config.toml
num_hidden_layers = 13
hidden_size = 224
num_attention_heads = 4
num_key_value_heads = 4
head_dim = 64
intermediate_size = 896
vocab_size = 1024
hidden_act = "gelu"
norm = "layernorm"
norm_place = "pre"
norm_eps = 1e-05
positions = "learned"
qk_norm = false
attn_scale = 0.125
bias = "none"
tie_word_embeddings = true
parallel_block = false
init = "normal"
init_std_qkv = 0.0334
init_std_o = 0.00655
init_std_up = 0.0334
init_std_down = 0.00655
init_out_by_depth = true
optimizer = "adamw"
learning_rate = 0.00171
lr_mult_qkv = 0.7
beta1 = 0.95
beta2 = 0.95
lr_head = 0.004
warmup_steps = 364
schedule = "cos"
final_lr_fraction = 0.0
batch_tokens = 16384
max_seq_len = 256
doc_mask = false
train_tokens = 144600000
max_steps = 8826
dataset = "wikipedia_en"
MLP neurons of a small language model. Each row is named by its layer, matrix (up: input weights) and neuron, and shows model dimensions 80-175. Each number is 128 + 24 x the weight over its row's rms, rounded and kept within 0 to 255.
After each neuron's rows, "fires on" lists the tokens most often at its 100 highest values on Wikipedia text that the model never trained on.

L3.up566 [120 134 136 111 108 132 116 177 136 127  97  89 132 150  96 128 112 132  80 117 114 145 120 141 115 120 131 116 129 142 150 115 140 108 136 114 139 118 129 133 169 151 127 141  84 138  92 139 113  89 121 143  93 115 162 111 117 109 113  99 128 115 155 132 131 119 101 154 124 101 117 102 184 127  96 121 120 153 150 172 105 143 136 180  69 149 168 126 122 121 121 132 125  57 136 108]
fires on: "e", "u", "st", "ic", "er", " I"

L8.up390 [156 123 130 105 102 103 141 130 107 159 117 149 155 102 153 166  88 138  44 133 114 110 163 157 141 157 108 153  85 143 101 117 161 112 163 183 165  84 113 138 130 177 117 144 124 110  89 124  99 126 147 151 126 135 161 143 100 119 119 137 138 119 134 117 130 106 149 120 151 114 102 116 142 161 120 126 161 120 144 142 102  88 177 143 118 135 132  78 128 100 155 163 136 131 120 105]
fires on: "al", "ical", "ic", "ial", "ation"

L10.up360 [161 130 124 129  96  96 171 147 145 111  83  92 119 126 171 148 156 114 115 113 100 125 140 109 117 109 150 129 140 115 108 150 123  98 137 112 133 116 124 173 146 120 164 122 153 139 103 134  94 134 120 178 130 130 142 160 101 104 144 120  69  80 114 123 106 129  85 109 131 109 127 183 159 131 168 133 138 132 113 120 107 158 177 104 130 201 174 129 119 161 152 126  82 122 170 136]
fires on: "ub", "b", "en", "it", "o"

L3.up348 [140 135  96 130 134 120 144 164 122 114 142 119 138 132 143 101 151 111 104 112 115 123 129 140 124 113 109 152 126 119 113 155 184  54 139 138 150  83 127 138  85 129 110 148  90 125 163  83 129 119 176 147 103 106 126 175 116 157 141 142  85 123  99 119 160  95 119 118 147 136 172 151 149 131  92  93 153 121 114 125  59  98 117 143 142 144 161 110 136 133 144 117 165  97 188  50]
fires on: "c", "i", "v", "res", "ec", "ub"

L5.up662 [175  87 133  99 110 128  82 126 117 110 110  86 144 137 109 144 149 105 109 129 143 111 125 109 146  94 109 127 134  86 129 133 126 122 130 134 153 113 165 175 163 125 139 126 109 157 124 110  85 126 149 153 123 120 187 123 121  97 128 147 132 146 114 154 140 137 165 134 129 177 162 141 117 140 130 151 160 121  58 136  82 120 197 132  88 187 122  98 135 160 151 144  92 132 136 122]
fires on: "b", "m", " B"

L3.up397 [153  87 130 134 102 153 100 127 106 125 111 130 114 140 106 127 144 128  83 113 124 135 112 106 138 166  80 116 110 128 100 126 148 125 150 106 124 125 138 168 182 134 130 117 129 138 102  91 109 117 140 153 145 112 137 161 125 124 128 116 109 105 147 158 118 124 106 111 137 137 176 166 126 156 144 161 136 128 130 125  42 128 168 141  97 171 178 137 109 130 126 148 138 140 146 152]
fires on: "b", " St", "e", " B", " W"

L5.up699 [148 107 115 128 108 135  81  91  87 101 100 119 128  97 137 129  93 159  56 113 110 104 119 123 188 136 136 115  98 154 133  91 146 121 147  93 104  97  99 171 139 138  99 110 126 139  97 129 153 129 126 153 118 118 125 125 105 166 105 113  92 158 123 137 143 125 114 100 147 135 148 150 134 138 160 133 109 122 150 135 119 129 115 109 118  98 140 119 117 141 162 141 128 123 109 132]
fires on: " of", "if", "ist", " l"

L5.up230 [127 110 184 137 115 134 118 119 113 110 106 108 135  93 119 150 114 100  92 136 105 147 147 117 171  92 140 135 134 143 143 124 127 106 138 135 115 146 115 162 125 114 112 142 100  72 113 119 108  97 132 128  99  81 112 138  60  84 106 154  96 101 127 194 108 135 156 136 139 158 147 110 146 155 117 141 129 146 135 126 149 146 121 118 147 127 126  75 122 121 194 149  63 122  98 150]
fires on: "ar", "n", "b", "un", "or", "ig"

L8.up238 [115 113 134 147 105 132 111 149 148 107 118  96 133 138 129 128 121 127 104 126 112 142 168 162 158 122 103 153  87 153 136 144 154  55 142 168 174 116 130 120 129 172 127 106 117 140  71  98  95 138 132 155 113  97 117 131 154 101 135 116 145 131 127 128 176 178 111 105 152 122 162 138 121 121 133 100 112 158  90 124  98  84 115 136 132 140 122 156 123 110 169  97 134  98 123 120]
fires on: "h", "er", "e", "z", "ch", "a"

L4.up368 [188 112 141 131 122 116 134 147 121 125  52 103 129 156 110 120 116 132 123 121 138 134 107  75 137 120  92 116 137 119 109  86 189 115 134 104 135 141 128 152 154 127 115 136  89 133 148  99  93 151 126 133 130 113 147 110  90 106 123 169 120 116 138 155 141  67 125 140  96 145 145 142 113 137 125 130 188 145  98 171  97 130 183 119 136 143 171 134  95 165 151 138 151 118 160 121]
fires on: "r", " M", " H", " L", " G", " B"

L8.up219 [122 151 122 117  92 133 144 119 150 137 132 152  60  69 124 136 110 111 137 135 124 125 178 119 161 135 165 165 133 112  57 155 123  98 128 129 154 176 171 159 119 104 105 123  93 135 110 112  83 115 102 140 128 159 170 170  53 145 111 150 100  92 143 164 118 118 127 168 154  83 141 143 152 141 122 157 130 138 152 167 132 122 107 118 136 111 148 139 126 101 139 143 105 122 146 124]
fires on: "our", "all", "al", "or", "ord", "il"

L9.up393 [144 128 165 133 166 118 137 132 123 130 123 129 129  65 136 149 117 129 118 152 103 113 132 122 159 137 154 148 140 134 111  99 141 161 165 133 139 140 154 172 108 143 111 194 130 114 123 128  99 112 110 170 121 107 112 119  42 121 109 187 112 127 138 114 133 134 116 128 114 121 122 120 163 151 130 123 132 148 133 163 129 146 149 120 124 123 188 114  97 173 132 144  83 145 127 130]
fires on: "oun", "or", " con", "ar"

L8.up192 [153 149 114 142 137 130 113 149 118 120 145 130 156 117 128 114 141 115 132  94 107 106 149 163 138 132  97 143 141 115  76 148 177 123 152 142 124 108 119 120  83 131 111 155 100 117 135 134 109 127 140 120 108 146 147 189 119 113 102 101 107 130 139 109 153 137 108 129 135 163 149 132 144 122 118  97 152 160 131 121 112  75 118 153 124 160 172 128 115 168 140 127 141 109 138 112]
fires on: "i", "ec", "c", "ac", "b", "p"

L8.up785 [120 109 138 148  70 139 101 108 155 141 122 144 127 123 138 176 135 138 121 102 140 156 181  66 185 123 122 116 157 109 100 123 149 109 136 128 136 121  80 115 140 119 123 106 116 149  59 147 116 120 113 131 103 113 158  96 133 129  98 109 121 163 131 153  89 141 139 144 117 112 178 125 146 176  52 134 147 163 129 111 124 134 139 143 100 144 140 104 126 113 106  98 121 129 125 114]
fires on: "og", "g", "ack", "e", "f", "om"

L5.up333 [137 139 149 104 139 131 123 149 109 134 132 147  75  98 115 138  64 116 116 148 101  97 164 137 134 145 134 158 110 141  54 117 154 125 187 126 131 109 132 153 126 141 112 152  84 100 136  89 136 121 162 161 134 153 113 130 116 175 101 127 107 103 151 151 126 188 141 109 182 131 101 130 169 146 127 129 103 159 109 114  98 166 137 125 129 166 168  93 122 131 161 145 134 129 142 130]
fires on: "ar", "p", "ust", "0", "ation", "ub"

L9.up317 [143 115  91 183 153 132 127 116 126 125 135 140 129 109 125  99  97  73  89 130 144 159 138 151 115 139 126 128  87 137 100 128 129 128 114 129 154 158 119 131 116 149 157 124 129  88 136 136 112 142 140  93 134 129 130 162 117 114 117  84 117  89 142 150 143 119 131 113 117 122  86 158 117 125 107 105 124  98 131 139 131 154 118 163 163 162 165 130 141 170 173 140 106 165 122 132]
fires on: " c", "i", "z", "ig", "g", "ic"

L10.up581 [109  95 119 136 137  40  89 145 140 159  79 130 148 128 119 142 106 145 115 108  96  82 139 126 146 153 108 139 103 157  86 110 122 119 118 151 130 121 116 161 120 146 127  83 115 133 159 155 106  94 140 134 154  99 137 128 120 152 101  92 104 123 129 144 145 133 153 155 149 171 148 119 145 133 121 107  95  94 162 145 141 157 119 135 142 162 156 123 115 147 143 126 130  94 145 149]
fires on: " A", " O", " a", "O", "E", " E"

L8.up170 [ 94 116 102 139 130 123 149 138 136 132  83 123 142 134 116 105 102 150  85 116 101 103  88 158 177 141 116 158 133 145 124  74 141 144 139 141 117 149 137 170 152 136 130  95 147 138 142  79 101 132 184 111 161  84 142 169 139 133 121 133  92 100 122 165 180 122 151 154  94 173 144 141 162 119  66 112 163  84  88 107 118 105 145 151 177 137 147  95 128 114 165 105 141 128 130 139]
fires on: "P", "qu", "H", " P", " S"

L9.up706 [115  90 120 156 106 128  86  94 123 110  97 116 120 104 104 128 137 147  83 108 126 125 126  96 134 185  97 128  67 173 120 104 167 103 147 122  99 162 105 144 141 160  78  77  93 122 109 141 119 140 123 129 131  97  97 123 131 149 129 121 122 137  90 173 169 116 103 140  99 118 151 156 109 146 135 152 119 117 149 126 123 113 118 148 145 134 167 134 121 109 145 143 134 145  92 132]
fires on: " l", " L", " G", "h"

L4.up124 [163 103 127 163 112 109 110 131 104 111  99 147 138  97 187 136  95 107  80 113 144 129 116  97 109 111 117 148 110 151 101 142 154 111 130 136 120 150 130 166 141 138 110 155 100 102 152  91 123 134 127 160 122 136 136 131 132 155 112 146 114 141 143 183 129 127 113 139 165 100 145 149 100 133  96 109 117 143 123 191 103 130 147 127 129 150 106 110 112 150 171 139 124 140 146 108]
fires on: "l", "le", " C", " c"

L10.up436 [129 123 139 136 140  96 111 168 144 151  97 114 134 123 159 173 119 165 113 118  77  57 120 143 125 142 108 169 154 138 115 127 132  93 130 136 158 132 133 131 105 128 125 118 124 138 109 143  99 139 179 130 112  99 149 142 135 161 140  96 101 117 125 112 129 132 160 161 133 108 121 128 128 142 114 115 115 162 135 149 123 143 123 136 117 117 126 134  91 162 127 121 116  60 132 148]
fires on: " A", " O", "I", "O", " I"

L4.up300 [147  79 149 118  80 147 131 106 132 115  98 153  93  79 142 138  95 154 140 145 102 115 167 158 142 137 139 121 143 161  98 130 134  58 151 100 122  82  87 129 118 150  79 102 109 143  96 102 117 104 169 137 131 112 126 162 122 145 118  90 104 102 100 125 147 107 146 123 150 105 168 131 120 161 136 126 110 138 157 121 144 146 127  96 105 130 120  83 123  80 134 131 120 111 158 149]
fires on: " of", "mer", "an", "ust", "ct"

L10.up532 [150 139 122 106 132 127 106 109 120 160 135  64 103 143 104 192 105  80  93 120  86  82 142  78 127 135 124 170 121 135 119 130 121 129 121 149 141 120 133 138 139  97 109 100 121 117 104 134 130  64 162  96 128 152 153 132 108 147 117 136 143 100 144 103 120 144 144 124 128 126 111 121  69 133  87 122 135 136 105 172 122 134 126 155  72 163 153 103 167 172 155 146 123 152 122 100]
fires on: "y", "re", "ic", "se", "ric", "is"

L9.up79 [151 127 106 158 135 109 134 115 135  87  78 126 116 100  93 154 139 163 112  95 125 110 137 142 183 157 116 106 145 166 128  88 113 109 152 127  88 140  90 193 143 169 131 106 118 143 124  75 145  75 117 146 141 106 135 135  88 115 117 108 118 144  97  96 189 128 120 119 141 120 170 116 178 148 119 134 142 145 142 126 124  89 113 123 118 121 117 133 127 129  92 162  86 156 111 133]
fires on: "us", " Mar", "ar", "if", "o", " of"

L3.up183 [113 106 124 155 119 121 103 130 134 110 109 101 138 110 121 133 115 158 101  86 134 143 114 116 161 111 108 162 112 162 139 131 141 104 125 108 123 135 146 182 138 121 131  92 138 141 125 156 127 109 131 142 133  92 118 137 144  98  77 141 142 130 128 185 145  81 110 142  95 171 148 144  97 115 111 133 119 148 121 118 131 125 104 129 117 134 168  98 104 146 158 114 127  53 129  89]
fires on: "."

L3.up274 [181 132  99  96 101 131 107 117 115  83 153 114 124 129 112 107 165 153 135 118 123 128 131 105 139 184 142  82 133  96 145 121 130 115 148 173 149 112  97 130 145 166 171 169 149 126 134 108 135 128 104 141  98 151 161 142 121 107 135 110 127  83 125 126 124 129  97 116 166 105 138 116 155 152  90 116 121 138 129 127  99 112 173 179 122 116 162 155 109 186 118 133 117 149 136  92]
fires on: "os", "ad", "us", "N", "ov"

L3.up93 [141 116 149 112  93 119 120 126 138 100 133 107 159 109 122 136 102 133 131 102 116 121 145 142 137 139 114 160 108 108  81  93 151 113 106 135 178 152 139 137 138 152 153 115  50  92 102  95 103  85 144 115 103 154 136 141 133 122 128 161 120 149 110 174 139 155 132 104 133 166 123 114 158 129 129 133 130 154 106 109 129 143 148 148 162 138 188 118 110 122 138 147  75 125 140 158]
fires on: "and", "ar", "ork", "ant"

L3.up793 [114 136 158 135 116 154 125 157 147 167 117 171 136 102 113 151  98 114 156  89 124 152 169  85 143 135  69 135 147 105  95 134 147 154 118 132 174 116  96  95 117 123 145 157 177 140 146 143 130 131 152 157 105 144 116 114 147 117 132 135 129 132 129 127 109 130 166 137  96 153 133 135 124 177 113 122 127 183  95 107  82 116 109 161 108 116 158 118 139 143 112 134 124 143 128  97]
fires on: "h", "g", "or", "c", "og"

L9.up751 [124  95 143 126 119  99  87 161 175  92  90 107 127 153 103 139  88 155 154  74  84  73 123 131 135 186 112 143 111 123 112  82 160 107 160 137 124 126 137 155 119 141  95 147 109 166 124 136 120 124 158 156 140  89 155 107 127 162 105 157 155 109 131 157 110 115 128 106 140 157 177  99 133 140 102 126 147 109 157 150 142 127 133 112 112 133 106 115  86 177 145 154 106 131 146 138]
fires on: " O", " A", " o", "O", " a"

L4.up561 [112 127  80  90  98 147 110 146 141 140 106 102 149  89 118 102 148 150 137 121  93 112 122 145 174 180 131 150 112 116  70  94 172  79 137 172 115 133 135 136  83 146 120 163 103 127 131 107 120 126 120 146 128 112 119 167  96 109 108 132 119 124 158 145 152  87 110 116 123 121 134 122 137 120 136  86 140 131 130 124 119  77 133 141 120 159 188 151 109 114 152 130 128  92 162 135]
fires on: "d", "an", "ad", "en", "al", "od"

L4.up492 [136 149 136 129 141  99  94 108 135  55 110 125 115 122 131 134 149 129 133  92 137 109 133 119 132 153  91 108 121 125 123  84 124 115 163  98 134 103 106 113 131 160  89 132 138 127 101  99  84 150 129 183 111  64  83 145 123 150 134 111  87 131 111 102 127 150 133 112 102 118 187 146 155 116 100  71 153 141 128 164 145 122 151  94 132 142 142 114 127 181  83 109 142 131 158 130]
fires on: "at", "o", "it"

L3.up144 [147  95 152 173 144  59 128 136  77 137 116 126 104 130 149 147  96 107  89 101 104 122 119 131 108 158  84 132 105 145 134 170 149 101 119 153 136 120 153 152 133 126 116 126 101 121 141  86 159 139 152 165 117 121 140 152 121 143 132 152 148 152 134 157 112 139 137 175 119 151 143 166  95 133 136 146  74 124 129 136 118 110 117 104 125 102 121 100 122 154 157 132 136 142 142 138]
fires on: "le", "il"

L9.up157 [170  86 140 113 133 131 140 136 122 104 123 154 158 128 135 136 108 138 116 123  80 107 124  95 143 138 112 141 132 131 114 134 175 119 142  83 114 117 132 166 157 177 117 151  89  94 128 119  97  98 130 173 129 125 102 137 126 112 102 129 124 107 109 170 112 119 132 131 195 158 126 134 130 151 104  81 110 104 109 158  98 154 123 153 101 144 146  89 110 159 107 119 133 149 198 122]
fires on: " B", " T", " b", " h", "B", " P"

L5.up732 [142 123 127  92 109 102 143 141 124 133  83 120  97  92 157 104 123 164 102 128  82 117 146 129 161 121 152 197 105 124 110 133 116  88 163 123 106 138 135 141 104 110 113 177 111  95 135  83  83 126 158 151 148 107 154 144 119 122 106 149 115 110 119 111 126 142 139 106 135 127 114 133 121 150 136 115 141 158  95 111  88 150 108 117  78 153 197 130 137 119 159  88 138 100 132 162]
fires on: "ar", "ec", "ub"

L8.up139 [135  92 112 116  83  90 134 126 151  89 120 135 114 163 147 134 118 111 108  52 106 108 133 120 159 193 116 127 124 141 133  84 139 111 180 171 118 117  88 149 121 134 103 179  90 134  94 105 120 135 116 159 140 106 140 150 102 158  99 142 107  82 103 111 137 143 170 132 129 156 165 118 113 141  83 129 128 109 140 145 125 116 141 132 141 146 137  94  87 146  99 164 146  79 140 142]
fires on: " O", " o", "O"

L5.up272 [139 138 109  94 121 131 117 172 109 129 119 116 116 120 162 125 128 129 127 105 122 132 127  71 176 128 152 140  73 111 150  86 143  94  99 179 114 125  93 143 142 109 157 137  97 116 145 140 105 143  96 113 135 139 115 111 136  91  62  60 123 128  92 133 149  90 101 152 106 148 114 121 128 126 115  94 125 123 107 142  94  72 133 149 106 153 129 129 124 123 117  97 125 103 160  74]
fires on: "es", "s", "p", "al"

L10.up583 [109 145  95 128  91 122 123 140 137  61 118 108 122 167 136 124 117 137 103 107 113 145 101 120 130 137  67 163 102 168 146 121 121 104 105 153 167 104  91 149 148 144 142 124 160 151  92  87 128 145 137 138 131  73 139 143 151 112 127 120 128 151  75 157 151 129 136 150 161 120 189 151 133 105 114 110 119 138  59 124  66 113 142 152 141 140 141 148 137  96 141 111 108 151 156 121]
fires on: "ch", "h", " S", "l", "il", "ol"

L3.up27 [149 125 123 132 139 131 114 137  83 113 131 126 109 110 134 156  91 124 103 138  89 146 122  73 134  94 104 119 103 144 135 165 114 135 115 109 124 149 100 177 136 138 117  89 140 137 130 170 109 112 108 105 130 124 124 111 103 172 140 113 122  86 114 183 109 156 175 130 147 139 119 109 156 125 139 131 162 148 115 171 145 136 134 120 121 168 145 124 104  95 146 123  74 154 144 106]
fires on: "ou", "st", "ist", "ic", "v"

L3.up318 [190 135 117 113 141 121 120 114 129  90  67 112 124 112 105 146 127 127 125 150 111 111 120  89 160 115 109 116 168 100 127 125 136 123 120 133 141 146 140 131 159 131 144 126 117 150 157 115  72  95 132 160 118 133 120 132 137 103 132 119 137 146  69 184 159 158 131 141  74 158 164 142 140 144 103 142 148 136  94 135 114 150 153  96 150 133 162 114 105 161 128 138 113 136 145 130]
fires on: "ell", "l", "all", "h", "n", "m"

L3.up601 [134 138 116 157 145 134 141 174 118 140 118  99 153 118 152 104 113 115 109 130 120 126 133 113 165 127 142 141 112 117 137 101 145 130 137 126 155 124 136 149 143 110 147 154 141 138 154 135 100 123 128 151 134 148 139 110 147 130  98  93 135 114 113 164 161 117 151 157  97 141 131 133 161 112  82  84 109 116 125 145  99 136 157 131 115 100 163 139 109 156 141 106  87 115 183 128]
fires on: "es", "s", "ers", "r", "ed"

L5.up585 [144 143 147 145 104 124 179 134 137 110  91 140 101 110 126 125 131 115 121 131  70 107 144  77 114 139 137 165  80 125 108 140  86 112 134  91 132 120  78 150 108 148  99 129 150 162 123 145  99 128 128 112 147 145 122 146 120 159  97 128 128 102 132 131 140 133 198 115 133 134 142 140 155 104 124 102 145 135 137 129 134 139 137 131 107 157 190  93 120 105 131 125  67 119 120 128]
fires on: "p", "r", "ic", "ub", "oc", "ist"

L8.up675 [ 84 126 125 117  98 169 130 118 138 138 121 132 125 103 104 183 105 129 108 160 126 138 153 155 116 138 104 127 106 149 130 130 167  95 114 120 198 187 120 147  99 151 116 128 127  94 122  79 101 137 150 131 105  91 165 149  80 151 119 145 122  75 138 144 170 150 157 132 132  84 135 143 140 145 109 135 174 147 113 123 137  76 131  91 155 148 168 135 129  94 151 141 109 127 127 122]
fires on: "r", "al", "w", "g", "or", "t"

L10.up252 [138 149  98 114 143 120  86 121 165 146 123 106  86 137 130 187 119  96  77 103 157 149 149  99 144 138 148 178 139 149 141 112 115 114 130 121 195 118 115 146 103 132 127 135 110  89  93  98 148 112 145 120 134 139 163 135 123 187  90 115 129  90 155 114 128 140 126 135 163  96 122 133 116 131  38 122 162 159 127 161 111 140 110 150  80 146 134 117 116 145 148 172 117 124 106 128]
fires on: "ric", "al", "t", "ber", "e", "ic"

L10.up100 [122 100 146 113 131 111 115 159 133 126 105  78 146 135 116 133 122 122 113 144 101 119 137 115 134 123 109 148 130 109 130 106 145 114 114 144 165 158 150 159  91 132 160 118 164 123 146 119  94 108 155 127 125 112 142 111 132  86 118 159 182 122 140 134 134 133 159 135 136 140 182 134 103 121 148 143 135 128  48 143 113 108 139 137 142 139 181  92 135 159 128 142  97 102 131 120]
fires on: "h", "b", "y", "in", "w"

L10.up837 [146 123 134 146 108 134  78  76  98  74 130  94 123 152 128 119 142  85 143 115 137 107 131 138 182 142 108 125  94 125 108 127 126 123 152 100 122 139 151 138 129 187 138 135  83 106 116 120 130 140 150 177 132  70 120 146 142  98 118 153 133 127  95 159 150 151  85 119 194 114 179 163  88 153 137 126 102 145 127 122 143 128 117 106 156 124 144 116  91 165 105 138 140 142 144 113]
fires on: " O", "it", "et", " T", "ing", " "

L4.up390 [133 132 109 137 123 170 127 134 155 144 126 142 140 135 119 149 107 133 153 105 109 119 197  61 147 154 101 150 128 119 139 117 115 120 129 131 172 142  90 117  91 121 137 129 147 136 104 153 109  73 113 120  89 141 128 128 134 112 148 101 118 151 104 121 140 132 141 155 135 130 125 127 161 145 110 132 110 177  98 139 121 142 103 177 117 116 107  92 136 107 146 147  54 139 118 123]
fires on: "h", "he", "ist", "at", "og", "ch"

L8.up46 [114 132 112 155 104 143 147 151 161 148 126 167 164 133 135 120 133 149 113  74  84 144 149 100 131 118 122 118 131  93  88 112 160 112 113 137 115 107 154 125 126 149 117 171 168 105 117 162 113 105 163 142 101 109 127 176 168  96  90 128 109 153  80 140 141 111 116 123  91 144 122 145 168 126  67 109 147 154 113  99 106 140 133 167 125 167 152 100 124 142  92 144 125 127 138 103]
fires on: "u", "a", "g", "all", " d", "og"

L4.up726 [131 105 128  90 104 108 130 143 124 127 108  92 156 159 136 116 145 160  70 127 136 106 116 135 132 137 150 130 143 136 151  97 144 101 126 123 128  91 128 180 132 136 134 143 147 130 122  71 131 136 137 180 130 103 101 149 144 113 100 125  97 128 123 129 151 127 150 148 173 170 165 138 130 152  91  98 117 127 131 155  91 114 173 153 134 191 148  64 132 139 113 127 128 137 179 117]
fires on: " B", " P", " O", "o", "y", " T"

L4.up512 [110 146 102 160 153 130 136 161 137 118 104  92 158 107 124 189  80 121 129 112 147 136 157 134 117 131 115 137 121 139 101 137 142 138 115 154 162 142 123 122 129 122 160 120 130  86 123 119 114  93 124 100 111 172 119 132  87 101  95 121 133  92 127 159 160 140 130 176 118 123 125 157 172 168  67 145 129 113 135 191  98 120 129 132 159 124 148 120 105 122 135 155 100 114 131 130]
fires on: "is", "ic", "n", "ig", "ew", "i"

L3.up46 [110 116 114 136 104 111 115 122 138 105  67 100 104 104 152 126 136  95 122 109 133 128 124 119 111 129 101 132 141 164 133 138 176 107 119 147 135 177 150 143 147 131 138  88 112 117 142 138 137 120 125 121 136  88 160 138 126  82  64  85 121 138 103 177 155 102  96 160  98 131 179 129  71 144 131 139 140 154 130 157 150  98 107 151 118 116 160  99 122 114 145 127 115 104 137  93]
fires on: ".", "h"

L5.up884 [117 137 116 141 125 116 102 148 109 118 114 119 125 131 156 110 105 115  84 107 104 123 127 144 114 121 111 184 100 135  96 131 172 130 128 140 135 140 140 123 108 120  87 169 142 117 155 125 135 111 152 138 124  69 136 147  86 140 113 182 129 151 128 103 151 104  98 110 127  99 100 131 151 126 146 120 165 139 131 119 103 131 121 105 128 111 173 127  97 167 164 124  95  97 132 111]
fires on: "ar", "d", "or", "b"

L3.up77 [161 128 134 132 118 142 139 142 121  59 119 138 143 115 103 136 144 131  87  96 107 142 123 121 145 122 144 127 150 114 136 128 128 131 152 144 122 114 139 201 146 125 107 124 116 130  77 132 104  94 121 166 126 108  90 171 129 122 100 109 122 141 127 163 119  98 141 152 158 124 162 146 161 136 112  87 123 167 115 147 119  97 139 158 113 138 177 130 112 135  99 130 111 123 164 139]
fires on: "le", "o", "O", "d", "og", "P"

L5.up484 [161 148 118 138 121  99 122 117 129  80  97 139 131 134 121 123 165 127 162  92 119 129 130 122 144 143 134 114 122 135 130 159 116 140 121 143 125 125 121 169 153 166 131 163  92  91  90 141 109 128 135 175  88  98 120 158 115 128 147 103  86 116  93 113 145 145 131  99 173 112 157 139 130 116 132 111  96 144 125 142 126 113 174 128 130 158 152 156 115 173 103 126 111 131 186 114]
fires on: "it", "o", "os"

L4.up862 [143  83 164 104 120  90 112 131  95 151 118 171 109 103  96 146 130 158 128 133 146  91 150 165 112 139 109 140  84 156 111 104 144 111 156 143 137  99 110 144  78 157 116 174 152 131 131 123 121 129 156 151 107 154 126 161 107 146 142 197 144 136 148 108 160  99 118 120 135  89  96 164 141 158 150 125 119 145 160 122  95 116 135 104 179 117 109  92 125 129 118 170 130 106 109 145]
fires on: "t", "ation", "s", "ial", "ity"

L4.up217 [121 123 142  90 152 148 120 128 108  75 106 145 153 155  93 144  98 160 131 109  78 143 125 148 118 167  89 127 127 129 121 105 122  89 128 164 145  99 144 145 130 134  95 134 130 148 110  95 119 128 121 116 144  57 132 155 138 150 150 118 111 115  92 135 157 107 160 131 110 134 171 151 138 132 126 106 149 107  90  79 101 123 140 134 152 147 117 126 124 117 120 120 103 151 174 142]
fires on: "il", "ro", "ol", "ch", "u", "r"

L8.up472 [142 105 121 123 132  84 130 178 122 125  77 138 131 130 103 157 138 118  92 147 127  92 116 109 169  90  98 147 143 147  74  89 119 127 162 108 101 123 127 143 137 140 124 122 136 124 128  96 110  97 142 178 157 114 132 124 119 136 102 160 137 124 117 146 143  94 160 121 131 181 148 111 107 134  85 111 142 120 120 125 107 140 111 144 147 152 211  92 117 135 142 117 133 122 190 136]
fires on: " B", " P", " b", "B", "1", " M"

L3.up165 [113 124  99 142 141 111 132 114 164 116  70 123 104 123 127 103  98  93  99  99 117  99 152 167 138 142 119 140 129 142 117  87 137 102 149 131 118 112  83 125 122 154 117 129 116 172 135 132 125  86 139 113 137 141 180 116 123 132  95  97 133 134 150 124 158 106 105 144 134 145 116 107 132 115 111 122 146  99 166 166 120 101 144 125 108 142 178 128 142  99  97 144 133  86 109 128]
fires on: "ial", "st", "ic", "an", "ant"

L8.up273 [150 153  80 151 141 140 141 120 142 107 137 117  94 100 136 138  78 107 100  92 115 158 184 102 158 125 154 146 151 108  68 148 108 124 123 139 122 152 128 128 110 121 122 110 158 164 143 154  90 131  89 118 120 137 151 125  91 116 109 114 114 145 148 132 132 126  82 138 135 110 133 137 148 134 126  95 155 105 174 145 122 128 114 116 124 108 152 106 141 126 114 122  75 157 134 111]
fires on: "al", "ist", "all", "e", "st", "ial"

L5.up264 [165  78 130 111 103  94 150 120 115 118 104 102 135 149 147 142 129 121  85 108 120 116 121  96 156 147 109 166 152 103 114 139 163  99 143 109 110 159 172 137 119 115 124 156 104 131 117  72 102 125 143 198 138 127 129 124 137  97  75 147 130 151  98 137 131 111 146 128 166 166 133 135 125 150 107 134 109 153  89 118 101 136 150 156  92 183 159  78 132 182 124 120 142 110 143 135]
fires on: " b", " B", "B"